Part of a small language model's weights: MLP 1344 SwiGLU, a variant of Adam for these matrices.
MLP neurons of a small language model. Each row is named by its layer, matrix (down: output weights) and neuron, and shows model dimensions 202-329. Each number is 128 + 32 x the weight over its row's rms, rounded and kept within 0 to 255. Numbers have three digits each. A neuron's up and down rows have the sign that makes its largest values positive.
A block is one neuron, or neurons of one layer that tend to fire together. Before each block is what it responds to, as a language model described it from the Wikipedia text at the highest values.

Description: Empty table cells. Blank whitespace cells in pipe-delimited wiki tables, mostly after a row label like Republican hold, Total votes, Rejected ballots.
L3.down156:126079145123137108096112134048136122146123100107112135099119113098101141126109116160093086171117127130103163156136097124103094145128145066135112145110140119151133137061160135138128107085149098175136113165122135153140165133105142114201126116164114146124062144120086104139129081086151069136138089153119172162106112092099085117068138112167115131109094122116124149178090122110130132103133
L3.down285:112073180131131108076080114102155110109147130158094134157136112181082170144095137175086123131107186087154147188124109096160163134125123057111086200131086162154140177172098148089048068094129124122134166123079101087079113106159115097163072100156107095137122127172100127079132123167179125175150146158133131101157082101178171130162126163132107122141153171111101127077161144132157151049109
L3.down485:150110141082132174142167112135135093101106059162144151112141148092095135123140161124096138124118137133065189121137162153088104158123064094133142163100140148202124192138093150124142137154205146093102102158110135089136140171109117156160127140112125073202131074161070086149112140117132142135140197160082138145117128158137157126130196130146100111100045167093139119134094173176139149144173
L3.down560:161129169109116126134105067114121093130096123102124143058112105093153078122133114154099152091141152189162132046145163157131071068120153098116110089124050129153156148141098095160131140124144119134179127130103121192106165129084120175112131143204117156153127117174063089145161155170124148147095077159145088155172160134147084145085144094151151138171161160146150088151166092118136126122182
L3.down957:108062178112115100135115088109163100186097120110134140150145142085102107155152154125111105153103087151125127164154107121100098044124115085110115148141136152079155106144119101159165086113095131071134160135096099089165137134086177122135118130167117126122137133090093129169123086163101125102140144138167112161188082096131128125097145148163129139138175132167149145144121138091202090126118
L3.down1042:122110122092088181231142107073124119161136070118071119162171113138120118121124071127154136131154093137082148085156159076090092061122137110126109118194135180092173219118065114158124173123133117088134163129134146129102139182090099203193183158194149138163080120158064095157138138102136125102103075082154126173167136084109031130148108085127078107139142195138166151118059122112152134171148
L3.down1060:165124149164137074191156134127120163195178135186096101143117130142059127112126092091140129153151084121068207130137162122081105102078139141159122125120175138149141139109151155110188146151147090120150127176130111171155186148120157167180105129077164103137117182113148113153121119118135162175069145128100130111066119103140194101165106141148117168149073196137159111148104203101129133176084
L3.down1132:205091097121144124176195137131127120116156073053178054163151144087130148178135164133136149121129163122189178070107115114147130061165155107117150164099126123116092171144145099164087105138155138119083100135063103108164125110119136088240154107144191103127158150174110094160140089185138111124078131146111147141052129121184154106100169071097153140169150156195147123134117116123152112053110

Description: End-of-block boundaries. Fires at block boundaries: the empty last cell closing a wiki table row, the first = of a section heading, and paragraph breaks after a sentence.
L5.down300:137093160105103156158102156123132144145118094154116141155146126130091097132137127138149117175133125099141135137130131145102151112132119099129124079140105130130147105143146107121104133125147115132123144128128133112133117126142132112143134108130129091135134107126132127118137127139142146128127150095139112148115132120164126150114117164109129146143113131152139135121150151113134124133119

Description: Empty table cells. Blank cell content (double space) between pipe separators in wiki tables, such as stats, election results, filmographies, plus some table-divider dashes.
L5.down1179:060191114130098113125139107134117139141118123184125137179147091108176141162159122122077141185137116146075080135075109156100078073142081112138169100114127181080157096163141138121159173110147144150197168124107153153106128132175082144132113142122151062137127111123156156151089125150133147107103078091127105148145110162143128121114080145096113170151166146077093174133082118091150100130085

Description: Empty wiki table cells. Blank cells between pipes in Wikipedia tables, strongest at row starts before party names (Republican hold, Labor), plus some infobox list line breaks.
L2.down50:164154141104094152142085089150093128180133097111145154109091144142084137138097133141102110138137192090163162121113168158141174154127121150159133155105159127165140094205098135107126097119212138165123101087109138147145127150064143155130138121116103087110126131138140147154117155132191142194178100206157176096134150120195161071162129159096128151160066150117123058066111078138091133129115
L2.down240:151193142129077181140126171156075123121088163148080098109117136124099127059067187140162137137121153143113121100115116118160134089111087087145101167114156118170142137103122153162120146128147084113117111152184142158169179112086115125160085097120131127124104112103108138192150157135132073111130183220128162114090146119156080116127120133120166196071126131178102092127120151157081150155118
L2.down249:183124149124174125152130121145113125121118109158122094122137128155147148146124141189114181130163111133144142127110119136111107135171143131098149159175182112144130169078121128173104098182146117140133154170067134116124115188084116137197137089162127167182160116136127152153124090137140078163064152086129112145106133128127089159098095150149164116119135133108132078126170120170167092142118
L2.down364:148165102149052154146125130139148138123131125104141194094098127060058114099175108174104100134175124153209106114116114135122110141112135114217126168138150134123148127170128151095093092107145121171124117145121129074116135067108116129107083125178147136147113138168133143090158116163093144182161102112140081106106129137103120090115097080144149086158129112132177119133180099192093143108102
L2.down420:200160139121173086131099111169089127122128154157139093099133091121118139090145158190129130111122098153094105099074105091171123122166082090086127152166110114163110147111102104131086131127122133066113135182137112151115130108077122152099124123148098118127104116133139129140133145112124122103142135087159144132098137160143088159067114138149169128100111135094123087157141147173162168128124
L2.down514:108131133155152106120143051146094193053107163171081081137144110143136087084153116134158173174175110135116119103123101128112142103108135142119126168154099106147151144143137190113155155106153101214124164073131110225162111081117119094085099115137153110168101110100135083161165155093076126125138147129138067113160149166119164170123163086171160116135152147111118160032105096119148176121113
L2.down592:058118119147122149124235105118166162143127076174112159107095172145132033164138116173124156115153121153170118142080151156086135086102114146138148130146121118160183121141102147076121149060115167159142122099140132120147096122187134117144102129130124101140148167074112097108113154066151151162119159140136090095157134112131083129062165047141151195163121153083174027097134174096125132137151
L2.down732:117135126129100069141102149078146154139136144057117129143166108051157158124144115208129153073146119117083029112148120145108150129096123132189100108148140109167093115159161114138107131183099169137206103172109141087149110165115146137117203140110148152181125126134134116140164118146134135139140083133159140163151111187153066094120143186144145069114141089126136094160180169116183072085085

Description: Paragraph and row breaks. Line-break tokens ending a paragraph before a new section heading or paragraph, or ending a table row; also joining hyphens and slashes as in All-Star, driver/owner.
L2.down70:166056134136138101170136145112134142086125152115110127140093155108091119117126105131118123129057136108127147170134094057118103179178148065139106106124127114116075144141141144151135063139135103114134134178159146139113152108124168157155169130151149157115133157168121182132078102138109122158104146100132130171074078155091089110121086130183108139119146167105137137189115108195121092140176
L2.down205:138105114167143076069184103097128142117120125115091153152105091113141109155111150080064160170121121137124107148152140119149072193217160110134078169139113135159139141182152126135111123099157115141142117135164079135100117068158121083101134178150149134119147149096171107142093121061142122209161146111075106126101110159109137153139149097145124086141197162088170139128086159105140138134105
L2.down594:103142137101117091114106136104123101117114100091149148190116107137139200085134177096148106217118164133139121158103108113145061146207139054097143078051145129116116146096149047128183117128161052123176147161078124117140114128074086123090128178162107158085114065111115112141111125136111162155104090036139143150109140152155147121121091148152132095089096145165120104122122154156123051124119
L2.down730:137056203117159158146081086100142166113121120095160096154133141172132121136124128155129132154167117144119126150112129114149090114131126099094111129150124102113172139094137124133141152103138099123148164190138166147140089113081127104135172115116126110092094101110147121138135086123166145124129136088133129195110155130145135112078073193119116087079162136132133098141110112098081098094125
L2.down763:112124144105132132062109157147105107151161181159082081101174122119139171109107155075131160150094105172112122185096136161138101141094079095100101086136107163064089115120090095119174062146112077114118135132105109098110097172157142135111155123071159108125093119171091157105125137197124182112088074071080102118161115070120126172120156151195112139072178147088104121159094109128108132128162
L2.down872:173126148135134148099126133205171164140125134087091137172094141154074161122145122103109168192111129118118086179114089125118117129116104076072109092095101131096101117123159134141160142114137123165095129147098099096108090083100089173199158133147104154128125067149103131114133139209100125180131165075145104154111161104120109125072132143139143157136133154107180129146106096147158137118144
L2.down1060:140118177136134169113156087152110143134100187085112153080123105093169132122114126069134123106154091144083153162124080046201046111197139103042119172141109193143100119104118140112098108103059109145096119135177192120118113142132092127116101125117114134131139117146105106094151119101101134104139056163129055121086170102037083139141130120169105127128163102105101121138126132147097094127106
L2.down1214:067109105093114142128098105138164144154139144107170183109179133114051103138168085146133165110145084121116149164084110130026106087080097083152120098155142151099173132124082145104162054153181087193152130071131140153192125113144160142151107160090151175084094121123113156107133140105088114110103122142119149138149170116112149217085113119196133093140142152115110122046109111169176121147109

Description: Paragraph break tokens. Double line breaks ending a Wikipedia paragraph, usually after a sentence-final period, before a new paragraph or ==Section== heading.
L3.down18:146163145141077117160106169139090082112100159159120116148087114108160126172150202165165107201147136172143121158097098098161123177158108109106177100093076155115153163078156120092160138144125120135109118198139137145108132128104197115110143078090153117153150114106130135155104153111158145160128088109110124151119122130171148083155128101099130161132141137135120103108120164131069124165049
L3.down219:094114133163159089133083077155120115127169123181124146129204121132096144129120153122128159185060095073127120125089104172134165113069124124106118156107121115149070102137142137125110097138150138149131131168140136137154140143162116121115115119117104090100169148117117145120147119116154117092129083149124141115112109112143138160155155137112114132166069133082150159075124110120123141163145
L3.down237:132145122100141133129120083091165125121085072150053143132110115112079139138151138066135153141069127140098096164096170189116130120085051101140104122202102096100129146091140086126158133085151101057071177137149148165115169045149119124155092196094092113117071146081142130129150153122136143160075122124095110216156138098108161128135128156191144132144092114105137127131118077121138163125051
L3.down734:142143130102222113138126160117125164176114118124132114085125143179051123118183082158145103186131122105078118143094110085196138109126162048094125174133099166127147132157162093091104140119138069166103140145104116075171042115141098127124141145056118141103105156151098112097115122149105167112146156095149088142133059129133118148132117147156122164091114112106172151164091130133087184124096
L3.down953:144079130152123144116144127133127166150096118141103160142131125146148134183164120098133112111149150093092181139132169103108195072150121138099121114117088142149133105128183132179145133130132118129148120059164122066074144169105169100140145117126155075115174175051142149115134196160195154062133116090052171206082151097097129056114130166096100113147096110164157172109130128131145164113126
L3.down1083:106105060121091095162109160132062063136140163154135158154154097096109172125132152041084103219127112125139178144098124105141113152139118119110157128147089117085088126172166078131109110125178113116119120143141153085142092111086135120109119126075104138126152126112151148125160119113117130181096120112076105111120109163153189144121124180141192101134134117160175107135160119170090088081163
L3.down1165:131133130052125122106117120118149097166094136109148160124143113145120205183119181168158130158209154117103087148121158132140141163112091116070115039109113090178128131143120118137122082140129126131172087121112081119086155117099048093198201164149167120154097105148164103137158114139206146128144156118148105090108130138129129161134152138145100110123106082164156118153147136146167088071093
L3.down1180:068159173136118116130080094119122146143135132077148150128042080121133071142171112116147181181120142123113088177189130089096163112121168073103068180141071127171170165139197130121059136123170103113158138116161148148122068056161117154130142110123120156138132178144174194127144168168125176113162099177147142170068098158096177079136101100103137142165082161159144125188135102123079164149175